Weights of a small transformer language model: untied embeddings.
MLP neurons of a small language model. Each row is named by its layer, matrix (gate and up: input weights) and neuron, and shows model dimensions 48-239. Each number is 128 + 24 x the weight over its row's rms, rounded and kept within 0 to 255. Numbers have three digits each. A neuron's up and down rows have the sign that makes its largest values positive.
Before each neuron's rows, "fires in" lists the words (lower case) most often at its 100 highest values on Wikipedia text that the model never trained on. A number after a token or word is its count.

fires in: "of" 63
L3.gate530:132075121144104113128160146110177090144152157115120111148155099126112108112122149121086094137167108136125091103098149092143120145154102138127147094150130103166117127093110137124144128109135118150135135117150114143074103152131127123135132126096139154126093078093136138116119125130110102157118168111134126126103116114117143102112130125113120151165172161152123140101126193163130106120146116104098122144120166140109137176126187118138124097125115099107148204099159125110107103158178127158099069114112161121111111113114139109115105096093170099112137120153100108134103125149138112127
L3.up530:120096124106114132142120160149127131152105128170095147148081072137096110149101120075109138130128163136107156154119160149141132119150110091137121119127112140146114121184146168154133124143117110116137131097113081128133124114158148111068129145099112084164104150120118115123115121157129102129111082075165104094133123080111101168091126107120148166132128103115110109144125102136120171103154099084118118116134138115158147142105129110107111122149157120115096153130133106153166141120078127135143129126134139150110145192142176136121092125111106130131126120157151132133172162155162101129

fires in: "after" 12, "a" 11, "when" 10, "his" 7, "during" 7, "as" 5
L11.gate541:173136130131096127113109150124084107082112143113117170159146134127099107105138098084142066090115086112128095115111125125144104130134161145135134112128140117135153120142181111156120114157108142098114147180112091096130083151159105134095100126189117144102099145097129122125109151145164151169111130160140093104125143104104109143171114071152132101155131177141145143148185114094151119103163138106124086160153150124102119112139148139096125156108128159124132099104147115126127109135122185115128126135125092143130112172160163121164118140128099112124165151128165159131127113154119154110
L11.up541:146156102089138097134083114123160123136124121105154139150105102136117162114138120080102149152136137143148123093102109126162094090139121125135081117132175129146153137143123135168095147121143138145131120133156126101146175092148147147165091171085163084119154124130139134107104117111129129162126110121093134104139120096144160106159139158166141116124120144148117131106099103130068111160119149099132110168136132151131158136177155111105098105116132156149127145144161119129121103163139119124104120087129082084124118123129146104137123082122149121121116110123168117145153148123080110092

fires in: "to" 39, "on" 28, "in" 9, "into" 6, "of" 4
L5.gate551:121115096153141111142140153101146119119164181103122156129140141178090100190159156115112123121130101125152136184119094145129104080111115147130157139140110093139131112143101129080143107072089098121130147134123120145123145126143132155140106127135176142128113083175169159072097100128129151157142120172100128123129135090130144170126102156101141074123138123112120154158169136088085117120129086123146117124101166120133155133136122134107136125152131096120084102158134135136069115175165108107139109149109146119129136165139117107143120099069151081122116146148119140119140119150148134148
L5.up551:150075136155142120125098121095137166132172068148088147127141173118085147145112148141123101157141101151123172113088101114120138124130108140120110126187163121142151138097099143107148103106105083072147148170163115144109130122110127136088123151174148149131114115121120106097110121146127113111137154137141127163132117050147125120135132111135160135172105103141115161122141144099103131108135134129079160121140098132144109169118129117140132170164158144141094132126158155176102115168149136140159130134151123078134096161151139119122082148138102137155152128126131137095124069154121124121

fires in: "she" 56, "he" 37
L3.gate614:131130102148107140131112142152084146106160124143115112120148092132135110111146098137159144158135077116135153103080142134104053154065138109179094085094173131129139143125145138181158097153173123117116105138159113123108161124131161099134104109141142106096099109159129142143139150123100146154105117126089177131121103132160136149138156156171111086116164141141096129137152151136135091122136134128148124117147135160136180114116121138162103155181160141151161180115112120129153099123157157149142118118097119164100115153112082124096163153117134128133143141125115129104099097102123100115
L3.up614:119151077112133154137102099135159123152134103106117105149101182144154106149124139141147095168116101088124127132156093128118129127093089149164113063138137156166114138157133182137118093151108130146147118148135160124140095099158142147144144120121103114096116119144114148156125115171128089163118143156189099109103145124109179125142141129121140135112104099142170117144075159107129108133154106077134116173160157143118125131093112136128129118158130126137194123107106150137164103138099109144132123135118123128124115105101116181153097149102138174115127147109119078090124118124081101145

fires in: "a" 83
L11.gate317:129151146147126149091139136135120132117073157127129100126118131152121119096162062139096134120091130082133126135140141117137077170104085131115132142138119044139111151143147140154143143120128104143150111121156081115110099118082103132113104160118116136148120143119150142115143144137107101169101100140119110117104104147122157131136106112122136145173120121131123117143132124132130123148148127126129127093128179120168161147112144103100096158105144091097165070115126124142103093131127178116136130097167123158153091080139097149128133121164124130137160105155148128133081123085104138139
L11.up317:153161152182134148160096141135121141153082078122092191149135129115150120113111082105109161127132132143146151114114103117125137129103187131123115165100110098126128128152138126140135141103153146158111122148130052124144127122117154105143095169173093070100136141096165127154114082130104124138085142120152115128101135143148126127121180150147159138138104137135154139141154134134132128172178136128195127146162120123180114146165123118116122116108148092131112170129120155129147073106186129079108136105119154122117111122090123136132093127126122133135136129129103134120100103140126081157

fires in: "9" 18, "not" 14, "6" 12, "8" 8, "4" 8, "5" 6
L3.gate319:119140080092152148110127118148135107117166092120129115088160142160108127141135107139136118107129162126111126101112090121115134156173085168121137134107142128143077102098148154115128150136056135147139143120106138095080097146149112133141138138114117134146119143103124134103129113136152117110132130120121131106129109118075142088146162203168128130148178087125124089140097116109126115098128134137138114122099130149106162172151097133136092130125121157119171130071158120165131106118072121152118122105123124141145111148103139101135098122127130142122138134140118132163135123140153175092
L3.up319:131149133098148154126131117198122099123125148094132123139166122115112183155133098140214128133149129078137119086115132087106147107106120114182117141119169161130079102104161162179148147117135121170124112066125113110092114123147131111105143130137112156123127109131144106099112094147165123130126161050112150117120153162109137105112123152153152090157145113143118124144127126124148119160112125140141138121136140180137168165114108132117117155092151158151125100126137124136117126142077095119140162139114140147127112155087144111113104122160133157111104125158143123120174141115130098131

fires in: "this" 24, "a" 12, "there" 8, "two" 7, "she" 7, "her" 5
L6.gate607:114103153135129142132138127116094144112118168154127124115145073098119162147117118119124062123121085076144092142064091100133107134133083144092096122140103099152118086129143138152083109178121137161170133143135122130126131158166129122140113123174137109072131097120129152104111110091156106137100130132141095115147111139154105170124138108116116112115133143141166126123133107084135104129114079141133101112084136185164141142151101145114136139125124105156119114124105136152089142187149136118099163138112114146150133169088120146135120105121111131128134176108125105136096100128144136096
L6.up607:141133140167136122146120093136129110130121126132110126127147158159119131140122165168112105123141100140126164117151089083135131173155168147125148114125144148112125149111098151101116094099159164134098110153137090121086107093128088201123118186128125154116106130172164115126087148155123136152138135142098126114155172136148126101150130151121137127112176143110153092104083137126130163121104129124114105158160138123141154166126111175109151082124146135089123146114136073156143095137164170107118139128112138086155123125166170132137151160133118141104124118158147112116139159177131113150

fires in: "he" 64, "by" 7, "who" 5
L3.gate179:117146158109173111149095143104123134125128146124122147110145127117134126076146120114119138131129087128097160148126114118144129167103111054168132114108126085156129165118105129141148088148091139164149103100147075113108154107104121126109124159114150144106113115165128101079187136118116081119162164073177125089133128124120142185091165104123117118111127121132134141113150152119156110132141143184153106155113074137122164108129098145130123127140131098144117125114116186148109106181141140116136132111116146130112115120124092126111118123113127163124143120113149127153113100131117112143
L3.up179:161116142128147138163144158178103138152130158138068123136135116137118174101113114146090139141136137132134147099133161136121115123076145101120093089092130151104127105119147162145127127111124111131131132114170127165160123117115128147114125157145118088115160124127114155171107114087143141135132122108079084138101128162154132111128149143156129116177135111139134136109143120158098139112113126078104152133180099138146135141095145146110086160163146131148160129134169115136129089091138121132134148118144155133133128173161137087123127169109158132115131168145126135125144098141113138126

fires in: "can" 42, "could" 15, "may" 12, "must" 7
L3.gate182:148120186133084118099144134085147137105112117103113115106091112120134155141133079108134121128112127110133120161123118122138121164150142118147151086096135084121087085124132129117113121119086111139109132139116149173105132128103138110184093139065145133126117114124129127156111135136109090132079148137136155110154133147148123143115112091113124122196124160099126101139132133129153138101106134153129137108052120104157088124179120158133130120170154092110145185159131147126146115095129143119117164150133146141099090141115155141094154070098147132121126169168162139112127122133105095129
L3.up182:104137141177137128071127118173117108098139131140175149144150108153117135113123124103180128166115147107133144151111153156083105152147129135148158102138160094169100119097100121178115130110136131146110155121126164128123162122129132141150159111129133113120175108165085120134135118112118136099098147135115142141135113086159113183114165115123122162136109085151144127114098124145112153102115123143140146171093134137165124106103131092114151124075145127120092181135140140160137106110110126150153133129123130160108118146125166093091091132124099139117107191121141133118100091110148135098

fires in: "of" 45, "who" 14, "tier" 6, "year" 5
L6.gate33:131122154121117169125133146099145157123116133177123165129109119132151086120098169091171119118116121167100133164114140130135152144138136104193127117145093111133141117140133128105128149119145140134122098110124131130113102124118170158095128107124097139141111085092115179142135140079125096169164137163140134150151122135132108126096125138161124148106108144115156119075127139123095180117111081086131161125137146130141119134053131137147122141171105103135148135091130135144100118106107101124120070145089114116087126139128150137087155125107187125064152139089106083175142073150128135110
L6.up33:113138116143127117150123142111111103099108083145122123152104122145139148180098137136125107141168083106130137125142140116128108178162135119135079145180143110157155143109084150150136116169131159112134136094124136121133118099124122120110138143143133118134111125109167165132162133088137109126120104103139160135124163107138159103147176165163148133101089128119121126150139165138081151117149128110134133103104121113070073125114102158095116122122102099111152156148136095085129128093110144133192094105077137138110110159118167112089161115122156172143130159147137176095129119164084159123

fires in: "of" 35, "for" 13, "sold" 6, "in" 6
L5.gate533:155088107157155130176106108094135116075125152146109093107124121061123115167131154132136127085125102143128132155132154152128072118146060131106142125131128097111082129122108100092173154129133112152096087158081137124095123105132115142125153166176142106121147121134125119153132171150163173100126123126167149117147135133149181140116157130125159157103158121147128154162194109177130113116121147122144082118151125162143106171163145134131162126120114156134158125145123107128104113118104116152113105144147134140118156106087151141081132093159138119107122122136134134138118128122126093138
L5.up533:106118102144141104153114116120109150139108129137120105115131152124114128129173116121127146098124142163097133125140170142113112125099184085122122168122121136159128107108150108159113120100155114147154146151086114107149151098156129107123143140129120083099137138115103152128108157136115120120129123160195153116128113109153141107140134085150149142153157122152112140113137130138111136136168155108122094116149161137153137137174075157116146096163156108103143172098123164114114115122129116149118140110143118105104146135155125115154117085077102127137141127128129188146164148103160097090

fires in: "can" 40, "may" 12, "or" 5, "cancelled" 4
L5.gate20:161138127117088114113103126089112123119098100146120118110108173140158097160122114194089122167098107126141114118134137138152158127109122131137151135118176128084095134114128131132078103092124146145091144077110126130133182114182108102138138099116138117142126150120128145099105175152160147130083151118107107143111129101157128129101145108126120163116136125141109149143121122107121158128119091127091105085139171111118157140115149135162125185117110111128148144154119152126113142135120092160159183142132132135166133153157145142172123166110099073168132125094133120128118136173172165119
L5.up20:151155104152151130114123141181165133183097129131121177109126096174135148112135152148116110132095157118132111139114145133114111138117103107147127111135130106100122137147163109141129112142136141192130110082165129107162119113131141097131181104085098078144138092137098123148118084142129134157122134140142143138130097093157184149090128083120164114085111156122139072191108113122133112101098104124120118128118144163155104120125095178108135170110079119105092104138128169132148171100075146177138123168133121091088131143124129144103137156122144156146115172161162119129142146154125140076

fires in: "over" 25, "of" 14, "to" 7, "only" 6, "about" 5, "than" 5
L10.gate263:161106157126155138150120131128126113168141123112152139108138080164137143134101119100073146135077141087091106132112127135143084179129148098144131156154114129153101111090088155133123128116154097157092143162103111139135159122145135126118127122127093126128106136096119099118135156147126106112104130096157128146110097123132143130107129125135122142146138100107119101128156073140089159172090099144129092092098120129101117138146125120084117151111122097127085096157160144129123089142097134173107119135135146073116097095121114085143135095111177144119104166188096129107121104133135136174
L10.up263:129128071113095086102130082153133124153132145154141115148144113123130114153145135141137117150152161132148135124101133113106093090197130126104111128149128137112111100129154168145100171124078139067141124095147098123105117123131121112134148125112117122129154167133105143106150140105157134161127115128113117084140125170104114125097117128120115129102135102161162144147113154114106165128144054046157109139113160079139140148137124132116098134082127120139104071128193147130143108098125158122138126112128128110085128154114135106140126136126114079097157063182158099117135089133117113117

fires in: "4" 27, "of" 21, "3" 9, "5" 6, "lisa" 5, "8" 4
L3.gate615:171132161122152124151110112159087148118170108086125162102150139078135164110142097115158122123116156163093116081123135112113115127175124122152147146141105146082160142098116148121139145128127173190127134142135155156122116112128112123084126138150138089127111060123143126112087166144136121121077144100136139123119153133106130135112146117191156117110135133164123129130096137126145081128131157182116098132117136170119126113118152124140142146151151102137159155112159147139104124113165118186118125115089161143086120146109136079109141111168109096110158115133097123145111162135133125149
L3.up615:096130118181122132130130127135127133145114117097117162131119150124182140184120122109126124146138179113123130124107146109095147134127144099105114110109132123119108139156138128160152114121100125143117115142133159094108120128085169092118089120102159091131139091148122126143113113168172071129158145128148160101104139129092170182075139187108144133081140123115152135115135123111122146136085100149158112133105103128126136091111087098172105100125120103160149090156113157119112093180134139135118111164140126130147156127114141152125152138114110164146129137133106094108104137115149111112

fires in: "played" 16, "he" 13, "born" 12, "and" 12, "for" 5, "after" 4
L4.gate189:179128129095128156115119071143124139110096159141146123119140089152117140125118117128106134166082127107125115145139155146086091141145121095126123129170087108121161140137137149107130118143175121147127128169133143168119113148109137142132122143158116141097118131121109146114162119113116103156131146116135100127111125118133157143080175121118113107133140119116155137128156103143136106106164180127182147162125109098142164118103125180103151122115115117140164121129115146093171091119120126134149128136118116139137152123073131125096113113071118085113146116138133161201130136102125108105
L4.up189:140140132133145116130116104072152179158134090125152188148105159094111096092173115140118112129089133164133125144143169118138070102139095091157142064115109113135119115133140133154128140139112145135146166172101119119121144155106102104111136117155111131084132084140104135155179091073108079144078106149124115149103112154162163160123117108138147134115103111121164118129163121119138074151117176145123133141091082132084136122139115143100130136110152087148130129115147100116149115119133118113127137101164113141129131088140149149117121094127181159119127134138128133165161143099138118104